MLP neurons of a small language model. Each row is named by its layer, matrix (gate and up: input weights; down: output weights) and neuron, and shows model dimensions 48-143. Each number is 128 + 24 x the weight over its row's rms, rounded and kept within 0 to 255. Numbers have three digits each. A neuron's up and down rows have the sign that makes its largest values positive.
After each neuron's rows, "fires in" lists the words (lower case) most often at its 100 highest values on Wikipedia text that the model never trained on.

L3.gate556:114162135133113140151152128109153098143170115164129141107145131119139117099125135148121163105084139099130113156126120142161166110151109150164120179107117115123174137143185128147174130130115105098136131135139131108152133119100130097117116125147090110165128118096137115144118146162122130153
L3.up556:113149183161109121177158071134132112138144112183152122159153086086099116127131136150210160075132134099135127156092095122103196084116134148171156118134130142137143153139162148110167113138115109127116168134140123110097126106164088099098153144107106115147094118164148133140150168134124131142
L3.down556:166122181122127128163136082168109107107132147126144112173109098095136146137125132158166120162138135127122110120117100101116147151142153113117171090152104119122085151098128149112136125175126126101100135129151097102072142114105128105108135148070158152157145124138076113120122180119185128119
fires in: "in", "as"

L3.gate83:129115113110106103137108131161151129133140105159070102156159146145117112133128154129094169112121145145114117124106147128138145114146113162153113136160131177134102144131123094084096140095113113165157107123108135128119145129081153124110117118126113119151094168119127129120091106130122127128
L3.up83:122127137093102109144168168098116096147128143134122123140079140091124102126106140125102135157108166152137138115084111128183111103132137151141114148098124157106146164100135142158128183068158118125137128138104132181127173151143110128129151099112079089094103137118132148126126177147117150134
L3.down83:171125173181143139123157097101134083093122095140074137086085113145128165096114115160164118136140175146137094084080108181143123109140097097108119121099091117150183118110169114112159112137102101133107108150154144097162083145145122109138140137103109083142104118130112143156140144145087075101
fires in: "would", "can", "could", "may", "should"

L6.gate526:119118128122150106146180127105120146195099160169145144130138122137171189135189091107153177116124127123147106136071165178127152130119091140117103100116124101147133112141135128158139122125046121106128152106140122178110142142146120142103127143145147152104141141117123103143116112147119118112
L6.up526:120132169119118166158095137105092128117147143187136152080169108148122132150136109150086119159127088149145122134141139130124136149128131137121147145140123047118119107074123167128116148120177119095157134128162125136133144149139127151148103083124123134119137116119161076133188109143117121149
L6.down526:119083076136113130114152128127116154140122102121115108143144135141132106121111155168130092125134151081114134135109149171119106124152062136151135131095088123129118162163088109125120126110089120181065124110113107122151093144125136111107141105160115133108136125110166107146116126130139115117
fires in: "of", "in", "during", "to", "should"

L3.gate528:093148107140141143156146131105094072113114150120105148104124189094129118099163121151129103122136140092133120133104151121152123129140119139141154086104124104128119147094101126100158086134115133115140117115122146098148158122116158112094111115109138141147156077080126159133085141110154165089
L3.up528:073137127145138136134151101150105138121129136146087144119105177096133100149139107105152130146129121163152141124129092124140129126098135138094092128124141107107097112091108177157118157148112145096161124097139148110106131102167123127159102136095107116134173114103097136178155117143127072127
L3.down528:114118140099133131119111192134136111127108152146093124167118137166141157119158119144157139162107147091086116101134116138128169132132109139112152111164051136105100101174102065100136154119120153126157141129097115132117126116153134122113088127139139112110135171150135118101103162127156134123
fires in: "played", "joined", "served", "against", "made", "control"

L8.gate651:156071110128103078161132151155113141140109124106105127137137148116144133138136167109107103161113077127128142139152132143073138099133093155126113099169102112105138150111089148134093123156150119162176150128158079119142121120162144131153172122122078114154150103116100151115123114129155147108
L8.up651:165138076080157130096178095099115131133105166155064108148133123117145103113118125130129145118191070111114156134134127125133106118114093146143139142144123142097088124127134128145129129135159148150136155135133080131157167112117153176153130147120168148108176100121113123150115097137070140125
L8.down651:118083088115102128065117127167171148117106118078141154116120102112120147135118107126102071120122165091154129115114148131097125133119129120161130149190094161140119131092131139131116110115151172129102108117154101117115126145131131160145145168169118190125119101113132140090155134113138128103
fires in: "of", "philippines", "former", "s", "professional", "american"

L6.gate535:140129139149141144101088111145089165120094114166107117162199107129095177109133116142105078109160092146126170122126151128076126111169102111154098054096144106109149133108138145108150101154144144144131133115095050117097133140149149111131144161132109128117110134135107116113155082122134171090
L6.up535:174111135153106155122106109048110126140110154163122109134126137139110153141127170177143147129142131104128119161142143170109106095138120129150138139121115118137116101103113149134190154125161113066108152131138098088097138137152149145165118078146128085123152155132112164103105127092083138145
L6.down535:133105124135138135150149128141151094143159142080176145160143118137098134154124144117147101110110123097131138153132179117184109117140165153121143080123142090094166132135127173147119123139162081118128130138130108142125096173190142148168110107159116134110166123130109113110133132102162153143
fires in: "of"

L8.gate94:108096163108139106149117110143129154135151122110141122150145126179155114138110086190118098115094166121150137162134135121119119059131157106112161139147115144101134127151130099120142114150133165143125137153100073133137106138116097109151128111114176106108116134155196119139140119137087104190
L8.up94:119138127132133114135087163108177133113118170117160100149099119119144166127127118104131123117132120105145053180146143127118161171121160128170112112089125118151129139111113072149119144148124141130142128130145080181126092129139146124173099129114133160078146153077182151152119102150122134130
L8.down94:155133126129138094102134154133142157140137092133161099100123098109125125119137157145173116132138149155152152125122142099125103102110140122118097098122066104129130124130166088093111078098111124131131101113081133076144123125110152135129153134115089142167116126130118119105097198122178098123
fires in: "his", "this", "s", "the", "that"

L8.gate87:119109084108137137143099131125130114101113131150132110122075117130151151095113119105078116141150127081081105132084126135146151099100102099123101102138131142147089153094128144105101118074123147102142141110115122129117169167143158105096152124107147136115131107149115141102137135132126164115
L8.up87:110142122121158114142094130138106128109127143125096092095096109111153139079153137161093152092166133138110119083168133154094130104095105125183153134121117122120121116057154112119115146108135109124095133102124157079138140142133140111125122109126141148108152155067117130146131104109167113118
L8.down87:137145152081169145166195088117127163122158105165142127149161146115135169133088135146143110134139112058124151129101150136117130100170159130103109147101062164116128133160103128146128143164131114128110151161099107114075149106122157104124111139116137100119149114157113169149139093141097168122
fires in: "of", "s", "from", "to", "is"

L3.gate174:143124122139131089134156126175101125121141087149113116131089129147112120091121141090122114175109144115160153112125155119164129114110105157139115133121160117151132113166126089099122155114118112158133104119172138098116120115142159111102140094152099156136118136130123125105118094160130172141
L3.up174:143139131110112169097124131089122162125129155126153135125132148117089140140117137087117077127135180105146137114094123107155144115077139123149146171110109141092138114131153155162148123150095146111113099110099122125123059159150137123108094127092128130152154137107155176163150144119170144091
L3.down174:122134131149143119122146124160102116105180130112107117110070120175086116116143113114129166162175164153115125135134158126118159132109157150145123113107115148124120128135101077115140099131113112101148115137130104108112146119143129111127138109125092116116103164122085132107139108136093129159
fires in: "to", "went", "could", "should", "may", "will"

L3.gate39:140110110099147122157145132144142185127171142163135133052151110122133128117139104124127118141112091131157136167139146101149163147140140156142131135123110131152134134115138144118138163092128142153092148105159117119102157079138112100116139106121157147121136100168140107142100095095128127138
L3.up39:142136147130152090118148102095118098099153101106155124143147123120125158130091131103147133137163129139100134103146145092166127129103101116155146181123145102128193147118142103155162113140105131080136146156135133151134131132117107121171144139113088170121143143117104111167106155145087113121
L3.down39:108127107136149137169155093140137133124088114120141132109158130158135161114159074093116111158180135094181101120137096119141185153125170119101159141109080174137126110148114095134160142138141117124095139116151107120162116099148138118127133139143145146169133134141128157093099111103109114130
fires in: "was", "be", "below", "best", "behind", "been"

L3.gate221:129135171127121130076146125120090076159147124114133174166113137157124136148149130134110129138138105149117097162112187099116189192081154107137105117116131134156123165108138154123123153097101150137143120141151148123096117143087107106137156110164128118141127127182147108138172138142138122114
L3.up221:146100080128149098128125128118149091170121146115137138098152132153123113134092095175127136176136149109133151132138178087189158127138075108136161131098114096158133176125132146120067122116131108095118094107123119098092148165121100093098122134199129102154138140111132121116132137102088110125
L3.down221:140172143160138122116083087165132141110140120160091108130118110093129146133091145097122133098099093120131130112119092157076125127162106115120105112109154128132133103153141108129160097156144117164148149120109135150148103116125150158144112145083114131136131112142121125124114084125132150140
fires in: "3", "2", "22", "4", "21", "27"

L3.gate201:201124150107155100104158121113137160107086122159116144130154111165104130121153137114123150102116131080129133133095110125124084122112160120175091119135079097129140132088129126129109116108132134142141106103175155110076131105067152162123109154109112150125108137081141183137139119125117128147
L3.up201:128159134117134106111093178153113135147129110110142136113109097091107152178086129128122157152104124161147142114150131119127127153116142126103147157122148153184070112133146163119128167119068176165173116176116132138102110123116172086126132131165077109099136098142113127169126129121161128118
L3.down201:179128168109142156091128104101130141092083149104116137158156138148103097112138131126142113085128103075120128132085088118108117111126110111187093100139082080078146157078122116156115088126139103090120094094157152117117136121112129160130139137107120146156127141110140173079150106118091115132
fires in: "3", "1", "4", "5", "6"

L8.gate58:162103109111124118118119114117118164137102120138160123125087120163101143120116134102102138117126139090117121128098097103123142159147109172137092089156138122074140145129108100138092123189177153165149146110140151113135121114145140101120174107112096178116138153133104172094160114096175114136
L8.up58:142115187117086084110157133168166140140130137128119150125111178116145131138098122109142120122163135094124119144109134181145119133175071150165132172113153175102149110138119144117119137121086131127165126123148120138138112119129111124131138097116129160105144097107081185147112126153146101149
L8.down58:116107167163149153134152127123145140150090135104078134159188115101131170144153102102133152135114169062133141116120115104131121136126166106128099146097135152114110127147134109145135143104139128103181140158105177100148132106112119113133127126132127088174113153132139144143112084150128164138
fires in: "0", "1", "5", "6", "2", "3"

L8.gate128:118151060086113144131143121209184102119125113115136130101133104151153064136092103130107132172122120141131140118137172132093126120161106111129120102148136139167168129128145119102138116104176160144146102126094126126151125097128125120102139145133161132163140114143120139117114117130116128134
L8.up128:104151074152125131109099154151126169104128120074101118154098161147151127127145164108150089128121096117110147163127165133158074126145168166132135157104102138175123160129077076135134130109108100119120105132132150130122169146139151129118117129140146102095116145174121103091125161098102171099
L8.down128:135158099127129126143110144106099172113136102120115112102148148110157120123125126132106140147124176174128094157130127148152143116115125124125156125126011087151123107129149168179098131101161132083126114141124171095164138153116116168108131090139135174113167103145144180134126104136098103125
fires in: "and"

L6.gate88:153143126120135172106084057088094146123107145112134133114115152072092159094131146115142091115108100143111105095154117115099145117124125134153094137110157148103131171137139114150118149136163162115134176128128124080105143161119133089130118125127134185115099065114124128139157133087168119137
L6.up88:112094115146153141121106168108125099125164137117106155122132105202099098116130115159104162150123100126113149128147116141112103175076100080112130143120102124152100087142092148127163115113084114146134126135143122115089124081107085113121109155132116122165177141129153118189148140127107128121
L6.down88:159122160127065107103111129130116115106153170132150099121114139122151146107116165139141102103127100095161131123145130147138133111143166133132132154109107171145171104180120145110141115137138179152149112143145156111109080143144142122095152126141137124125162134133093167097143155140123134120
fires in: "november", "june", "march", "february", "april"

L3.gate394:167154131123142066093160193139143116103131110138117184130121153076124118137135129146182109104144140120150113144099107101170130151116105123159136169116160138140105117109117121156155161138130141169154120128118155134155166138136143117119138160126070146114106110109133084141108108140147145154
L3.up394:092149129111144179157117096115114123129112119138124111128166099135142153151120127174148161131122137114090119119103116117161152125105148138127171135120087113175101108126143169091123143120109111109141112134090153122092135164114144128148082120130111151099124177140149187155122146127103085109
L3.down394:094084132135138136141147104157106121135146094097167122146098158102127090140114138101113128116109123141080121158109115143096121096142143140062102120155120121105151116165130105130145075123111138078145134072163132117147126088122123168119161130124159153153156123145162114125134088125099132164
fires in: "2", "4", "1", "5", "8"

L6.gate247:097173101103127076163125119163127113133126097122134097145119111156121143073124150120108118171097171108156166128106145175138140092101114155166140153140159154097161123155101143072151142090153136170149101152120119104107107104156125099110144093117092087123143150144125124171154128145124118126
L6.up247:150127162153132147114173082132099148159157110118113135145125137128090121161126135143125148159116129186137127084086110112119108095107135162139166151085116156139144120151125112177138111163140114105098144115113124142160075149148098138133162141064155117162127145106190160168106094205110159092
L6.down247:097128123132102114156113131140154111134130177140167137121115108151130108085125142160142109153124145059124141111107116094117119108135080115146119113109055142110153112123161116088144124139150131163134104133129118115101143109113119113144102073125095086177144103134115150167147125138125134121
fires in: "would", "could", "should", "can", "that", "will"

L8.gate287:154151153149095106126112162151098098115153167149110155150140128131157098133154153131155176157129120132094171124144129111140142150174110137124147119149089141150118152174154124111130149153120149134114161124151136117157118143121074123080116149114145158124102080131131123148120094137116134144
L8.up287:108107145144101157110119120126092153126134108139103132141137139158137067094144073146065071122148116099147149099130115162106163148111138133122138127155140127152156143142095163096165130065116138158124117123144133095158095114122161121123116109156120159149130118108156119118123165185117134138
L8.down287:148127116153163103160111144111124145146130088133092150146100107151151143135107168093145141093186122138110119134125099138135104150145128124117107104178100123137126143135160135109142097131163160153125103114140091104162149137123147155144155160117126132164153127091129113136133179131104095133
fires in: "0", "singles", "2", "4", "3"

L3.gate196:141131103137118152127148146134099101113130152127162199097195113101105171125118112139133114124066115071140124105122154145167134099114104125130110143154094117127144093116137131096144139152119119149125128094148129135135104111106126121119126178114123129121127165154109121167147100177170113096
L3.up196:108093139121086130145138106133128112156116141141089174074115147102148166168091093143147112181119125105161146149161115132143160100093115130126106143153146133149130131157107131133164144141103087130108118111169098123182142115097182158112105122129093081151121151101135115119148138144101113108
L3.down196:129122124124178140092149126155101140096083123103171102132075115116097084077164130127087142100161134160108141146093118138125103148130136108167161140109095140130121125095136135174109105122143151123162102129107155131100107143122126198115129136109148147143120099135122127181103110131162129181
fires in: "school", "football", "games", "smith", "democratic", "match"

L6.gate219:110143136126102106144129099128171138119153146118145160164110169103080137111109135161144138131138107183099110121138127122143103145105125144128130190118141132180124153163104071149125152127090102144157122081116128159115141135115131124140107117145119089140145101132155148134131142150147122099
L6.up219:119104112140144166138121110150147085118111153147158139110108164171121151136132146124119136153120110178134130143139135130115088135165148130145123094132106131103141106155115111130112087117120116128121152113094149131140174127137111106150149136148129139158104100140133110148131113146143107103
L6.down219:105126146120118115128108135084122154133170129123120063150135113144140124127177097121120129170106113099139166143135112118108106119156111111121117153135139136145113111085145112169135153146094129112118121121128132167113109106144116116094101115169089108083126128100124117122137140104063107146
fires in: "in", "on", "two", "gov", "subfamily"

L8.gate487:102093099131149118154163178171126117133129107114155145120114153190134156174175130137126162164132148133161108134168130101125083163157121143123114142122084111138095133094134121155183099107121167087125149126116156127119100096116153123141129101118107111117159101090131119098121128102080153100
L8.up487:127118130112103133135121135118121096110113115122166104097154164144138107106142173111123094137077157103162152131130137132125140120136137156148135114096127120130114138155096149098177143164124138141113142136144138149156147136131071142106131102114136117091130126089141161103121118123075090106
L8.down487:125116130110106099141180116137099128154142106136111161099112160129124086124152179129116152122085105106140131122113150131048095095094165104162158124117073094141109136123124124133118148133117116145131135119087100151139089116086128133107113150103098143125177098136137142137169107149092153112
fires in: "of", "to", "began", "despite", "during", "for"

L3.gate133:075111123082127131115159098153133138147132149146150152126147145155088115130128188125155114143139162104134160158110137109094154123160177167167095118108166129138147158118129104145127131174107109119154100146146119169094147145133142157113151099117115117148123107159153130133126083121128107106
L3.up133:128115149135142093125151099135098134159089125102186108110128149115138112106170117144124102133136138095082139118084162133116089091160124144135101123160114106161103172126122153094114123138127140129153103113105135119127140119092125120138123150111123139092141109149095144133098135128135135159
L3.down133:142144098133125146147118173134156105135147098134099116114158095159151129150147154140139127135144077100130102187145090105158161148070125145136163160129085134090124155108124125152127125138150152146102152164140123119178113141114115127117103116138143106122200167105131129150116109158142164120
fires in: "has", "of", "several", "first", "main"

L3.gate89:166129117152129133140130099114098152119101120114146153104139145173129107155103101116101109140131177138144189138102139134186104146160069134151102138096148188108116158121143103121131125096108166099143104148130142127102132126122151109133132120128171125148126093104204156129140096130140131140
L3.up89:145119168147144102106152111079136080137120139152099117112161120120076131157101162128140137147081126103118139089113117138086095131115171123145119127108137120086125192158147085158139100107153106135136138124141065192110156146107118143137152132110098119129119121123147157112184149182156151139
L3.down89:139120147138103130123145137143126143082126142100156102116128102171116153090107157113088096139142142128110119141098101081194066112134113154164094139132148150145134144127146102120122152138150161117129117122112118100135154151131090072107121160136146136116127103113178068133081121129120107136
fires in: "an", "has", "was", "average", "any"

L3.gate645:148149141117117161153131119116130135127104143112150134188145130176120137136168116124130118118119108148066132116123107155187132146135143129142103124134119147101091162133159113145126131131145126181123102089125106097140119161123175098137126121150101122116081151144139100163131123101139112122
L3.up645:160099110120123141150117105132084129139138128135110095152141133144110042126115146149087127151112155140110129143118150123125165120114167109167153118105096119156165096112190105160107140127054136113151093146132135083135139157136146122140108101087141110086122119165102124125138113159149141127
L3.down645:111144096128120140136135078104146138148158117176146117155160131132174133103135096147113133104117111137118169148161080142151114152119125096139083142139091121149150167145148133143138127107095119156161102140152137170137132135128147106151134127137104114167077161154120116154155182180161143127
fires in: "he"

L3.gate499:108151114121175118138087095119132097116111139099117171157184070124117154076135136097103124137103126141125139111153125156130156145102136131142104113112124171137111099151132115109127119141172099118126139127152132106110141150179098129163151157146116109144104130141141149120110119091164094170
L3.up499:156101091159118147125097108109120143129123123171146146153138120102127150143122099153129114136084144107132137156134118111146139122163146110074114121148142124152116148099119081129142155146101143123149124132097117143122089100092176116091131138078160111098112129114184096119097142140125106152
L3.down499:151140115085112100135125182124130119090120136136098105163103125136090174133124137114117151159116108115117130077122137112150138128129149101127167133166128130107139089136139168104117138107142112136138150120102113149130124154133064130115105144151114132151157157112126167133125113133116155124
fires in: "an", "any", "analysis", "a", "anti"

L3.gate41:114088128097149077168140132132133138109121177125077140127169087084122105117125141153131135136071101083105140156165171127145143135112105112163105132133141107127112081134099127110099108119121173135151156168110128113159127119136110120121083153119122134183145132119110138111094103126117154142
L3.up41:132103141123136134118176086108146106101147116111155148157169107163152125134158136141110131132127101135143124125142138147118130174110136113134116155090140137124135109149149179135102072157142167196126156054102155116086149157120113111116148114159128136118149163091155094134144091141117134187
L3.down41:121146112154122090121133174128118153144107159111113097138095113090129117099123091116131124132072144100123151145121132102117109101129136103123099119128149121127111102124108110142133137098112136088190108181102087135158122119142111130141130127081143120126115095151099129122102122117160125147
fires in: "the", "second"

L3.gate197:112125116167131093128083142140123165141125135101123133128123086168104156107144118121144127117152122061115124094162155119123146069122091144167113096104206139117131106114114149122170133139112117129130115179075127135134137097115124079123130128092126161138112131074148096134121112139062135131
L3.up197:147156088097097122130167154123111128145136153156133134123117131121099176111151135156140074120125100118126162095154088174121137096093112135141144131141118137081112156140085118117128098124113142122181164141097106081125125119127159119146083072160140175140141148155135125129144170115126151164
L3.down197:108157149138111111112093088113164138134143104111092086124129114127143098138155147137134201108116112108156133136107150130149107141176140131103125070118089148189106099147185113142143144139104110146137143121140099168130138125114111125090150163128140119123105104162135094105110106151114121145
fires in: "the"

L7.gate468:122126129142065134171119108107104150090133156073111125133113111125105161112109123110124111151142121136138120163124159130132136140135138159133160113120187160142172137089119109104139115115107118104169136154124116104168146110158167114123155130098161092120160086123104142153122089120104111133
L7.up468:089116107135132142095147110156155161109138093177128125153120172140150111136121098103120099196095128114074139197153128143105161130099154135122139148123136104109119110149084109100124107104124104117149150101122128092108129104130125152115137122128148082130143059156137100107163122131112160101
L7.down468:097142133127104137157144141146103106130131177089123133095127121108094145095135141144126141138087155155120126124104149078131120138089148127093116173162097149144172130126126144146109105162161160077135086148140130131150126109138134123137114149155136166139146167133148151174105134132166141090
fires in: "has", "had", "and", "was", "then"

L8.gate507:139132143129164125121139096179139173130099103098104081149142111153132127119149109117090123128125109127118094156155139120156144100089104085149150166111113098111106167122141131114108136131111093142143186075147138114153126143155149130179102118145127161178118147125131112130155138163157115108
L8.up507:118146161134154152141151120139093120132166119170108081118085148126076148112122114128115148182126126075147153107103107127138122143118148197131125129128089122111154160123156117119102120166098079098143152164153132150153137168150154164148162121115085096115119151130127158120116123112136147101
L8.down507:147129136119147108132120107116159120122129179095149162099118082113121101150140113150164086108103119103134097117178118157134128110093162139116158097092084145100073103115149119119126097110110112140124116134139096159111124109139103125122112157121145149123116129132137115132079145078150103121
fires in: "in", "of"

L3.gate617:142095140107111072150169134125116115154155100104107142113119138135113155124174112139181092159097089116139123114106159142101085113133146113109141138117104136152132102108108158152109139096137116135126143112147133035182093116127114120104107131094117105137171103127138122119108133124090189113
L3.up617:135094137169126137174070147115154108125148139105128115141107125134117134151102161108115105104112151137124137123158127164118155128103137154181134065163099147137084131143109112103114103119122120139134115124117177107103172133126155121109127101134124145128161138125116155110125111091126137145
L3.down617:130163102099098139123155184135143105125126154129105149120124129138145134082129118131134167176102098087097134140100090124135115130107098118156125109133077084078139104116063171125131137125131171142131161148146097135162116134131135101108135157096124135117169110159123130125157154132094151108
fires in: "by", "using"

L7.gate513:102150167121116135114115119131163163141125165157114122187188128144154137151072123134145141100172095114144137103127178152100117146144115142172173217145127143100139138088136112115140122105125140152165123131144120146114105149135132124131142147094142146116138175174134104166159120137131179096
L7.up513:162111145135150146112150161179115125178138146100152103158143103180110139139132135110107097134147094129123099167118164115114108098074114097143137117117101121158124137107147165109140128131149127078162154158114086138100156125148124113126105089114158098103162147111167125153100092111110114119
L7.down513:133126133133145159163113131105108167130145122097182128109110105151118143142159131116136083180088137108101126168149159105109157155143135147139130115171072128130110123143135111158143130131113133129117122177120103090135121124110152137145136109141180177096107134118101133161089126110133081138
fires in: "these", "the", "of", "this", "first", "following"

L3.gate649:156126146107113149114122095163136139131157136145139138131154168123143142155111101131128142141112156128086166108088146108152116105151072130175121114104125102137117093143142130170112136150135138124134122117130099117135201063127130134112150133144161111109134141146117128120127104135136150170
L3.up649:124122102127104109104133110156110174124129120144090166172111094065126102143064120084135129101120121083135149140132164164087128167112092143104153123136130160111097120131139131108177117161074109110106143091129129112075152109113106055118108116126121121147130138116098168152145129125122147149
L3.down649:139123168116134151130105147102157072141125135112140096110144161164117131106168122189095127130147154150139105138129091114147128092164159119137110110143104128140137123096117137159087125089189158136129118154175126136168100146131159178137137159115140133122125119170126074105102116123139110110
fires in: "his", "her", "former", "japanese"

L6.gate450:160139107142168135115140166127160141136157130141118138108122143131136124145079124154134123075136100132146118120076112127136140159137118132142157147089124161103139158121152116118091124102110150122151139128099099118100140128149136073100177134117131147143147120149149110083123137144112171162
L6.up450:095156170094132157107118117167113110091109104134133163191142141135130081105097163149115098110106151110127110098095085116142115124127140163105159114091170130117113108140128141108083128110119141118122107118099134118162153114142124156109100151099142106154136141133145155144163111161103132136
L6.down450:122109114174075107143112154136135132126143134164128169144140166116124167157112120134080169118139166085136149144113147134111108113121124126114102124124099200114086102134125116116121140124163156139133134111115137114091135109151115166090127119118125115148113130126125098123142075128137115131
fires in: "a", "league"

L8.gate135:135158130091107104105150161126123058094148146100152126120158125096119135184143138106139108121120146133113178091148101130159105134116099134124136103155145146099149142147085098153121127121126159130139122118110116116124140133129113104177071125100117155173191109091150165110171160141067086125
L8.up135:091139135096115127145128145121154132138104149112111129121130134118116148123092117126134171122125129208119172079161152094125127143105137086161107141141169135130156135089149118169180100128109073130134131138104150094169116150120110131167108098096157139134125156113143072087141122131123132141
L8.down135:097142088140119168129155137116115140146132140137085136128139117118150128140115143150156090133112158143114162106127105121121150149137155119124110122110084122121124110125116107144138108108138161118125151150080160107092116121119110092113117118160131145127158133103145130160149129130108086154
fires in: "is", "the", "was", "also"

L3.gate172:125127166095160117176050121166146150138119126104112137122136067127118097133115170156110150091101120103126079076165124111085154107118119149135111104134123158110067132115136142118136124136137115109123108100116119086107126131136148092089108131120162129149115096111122104141149113092081100127
L3.up172:114135118129092121157109121168123114105120134100138101135125123066089125144150122130154164108150157121139134125086152159125149181164115112202155138149123173132145122141098136125118125108125124125153084126126113164109133154129149125140129108091153161100130100109133166096085137104105132132
L3.down172:179131114146148151114137097106172116118096117156158161119145125145124161077133109151095144138108118176145143135065092092127121073162112128198122156096119147168128143126144123141153164123126124140181133127124105097100126122117143143102123099169125097121139117116154081113117095135141136124
fires in: "s", "what", "when", "although", "whether", "that"

L6.gate256:155157097125118138114129146171141152159122145094091159120155121084126177119131103117121115203128124155152096111107134131086172128122117122110109132066160126148135160150138100097133132091134143110143151151174119117134130157142094123138102123133133108173149142094149134125124102107105168109
L6.up256:153118093140147110106129133171144133119093137092080124114142112160135132121130152141111168110166141096135148125136093146128114114117104099192168176143069107112116115125106104089090132137094107114119102136088154108138178155119132172197103139081083123161137110152167125085113113101138124136
L6.down256:117102098134147099138110107113115140098147156121138116074099111127135139113167109146133114102171111105111121154138124172149117111104123139143167132125104133088104102111117154131127106087136133091103125134109130129126142110119134190136132160157151135121100136127118150101142146124134120149
fires in: "was", "be", "been"

L7.gate354:139172135128108134163107180118119096157102120157175152137146073132098123131137135117079109149101116139128147124098154145124105128125136101106123137103124137158135171184096113079083144104158129131111173156100096153083152205154106109166119110106145129119102126090110081146142161118124078112
L7.up354:115168148111127131115152125211157084135144111122109110097142127107127103130184161124130117153102136164117167119171147124106089111121106130115171127093151119100121134107146134098115095130167151136147143127098144134097106076153155135122085124098168143157145076085156116128097130101105178139
L7.down354:134138137122131152113142183105123130165131139131109100100110137105115122118137104128138113136150166107157115123152133115153104093158150125123144145120108136158137141128161163130144158170160115127107128109165119103119130142085102056112145146124110125149158144124085144089108142151134122129
fires in: "an", "animated", "analysis", "animator"

L9.gate463:150118150122089117100157131158129161144130113135124121117144101129126148120126099093164138160135129087093098113152143111095130115165127131104103089085119152144105117151121119095099138108126140099154065097111102101125145118122111123129151143161117142100186151165176151097159122129138144130
L9.up463:124181115137102134147116127122178122146114136094170130141110111146132132106090149128137102106113147149148143137087138132118159142130103191163122135156087144080104151098157117134110139139131120092113124137139058126156139149147159111144131144133120160123115157135107110078137114120115126092
L9.down463:135136054081113108157133155133111108158159139112150098143121109116126079148135145101155138153151146141140144137150111133137120134138128119127092143100040125109095125116138160103058126107134117123134131103146094161144108114176119132149113115104119133115102154139139185157113098141136154133
fires in: "and", "of", "other"

L3.gate120:138150134120102133103081105144122113133126151096165113144097076110182142167117107069133116124106093143116121142121144108125089116145138131164111173131147114170114128109134132105083165128148138114128115119126080121154115134108140137120093131105151111144146101172137142104137107127146168158
L3.up120:157128136160128152110158163133150123139113142151088133130127151143094153102082127145145125110153114132126145125148165117109174092161094142106117113109115100089103110105146127116134131099143085130110143133128068112096146117127156094137126120134124117158153148091136133136179105120126131121
L3.down120:142123136103080126144123151124137106114128126121138129117096094107185138126118135162159167154135133121129107115063089170119087111127128091129134173141104134168089149131110136109100107112089149106112174136132091118118115125130154131097131148105184189105112120129133099129102146105150158111
fires in: "a", "his"

L3.gate16:085122136131140144150131115132133114116141139139145141096144136162099165129115116157125116173103142165136133136139058155118104160124124107095125116128130159144163132140112119114157105155171149134108104112099133108175106170129099106086082088140125079189127126104137138084199143125146132131
L3.up16:126096098150123137141106160170140097132081149121146113112121148125122100139134132110126152140113106121126141112140130136152141151123136121117131114127132130141123120119105116178103101120103196119154126086103093099108126145102125099086132152123111103167128120156102118122169109096098178173
L3.down16:129137120187116141139127156117106143112124119128087140147105105114156099124122163115105120093149088146107119165131193101111123120122135130134090131111162126145111120150142120130155167103119093143098166172166144161098144133127153111169147144127106140078114114149150107131073131145142123119
fires in: "the"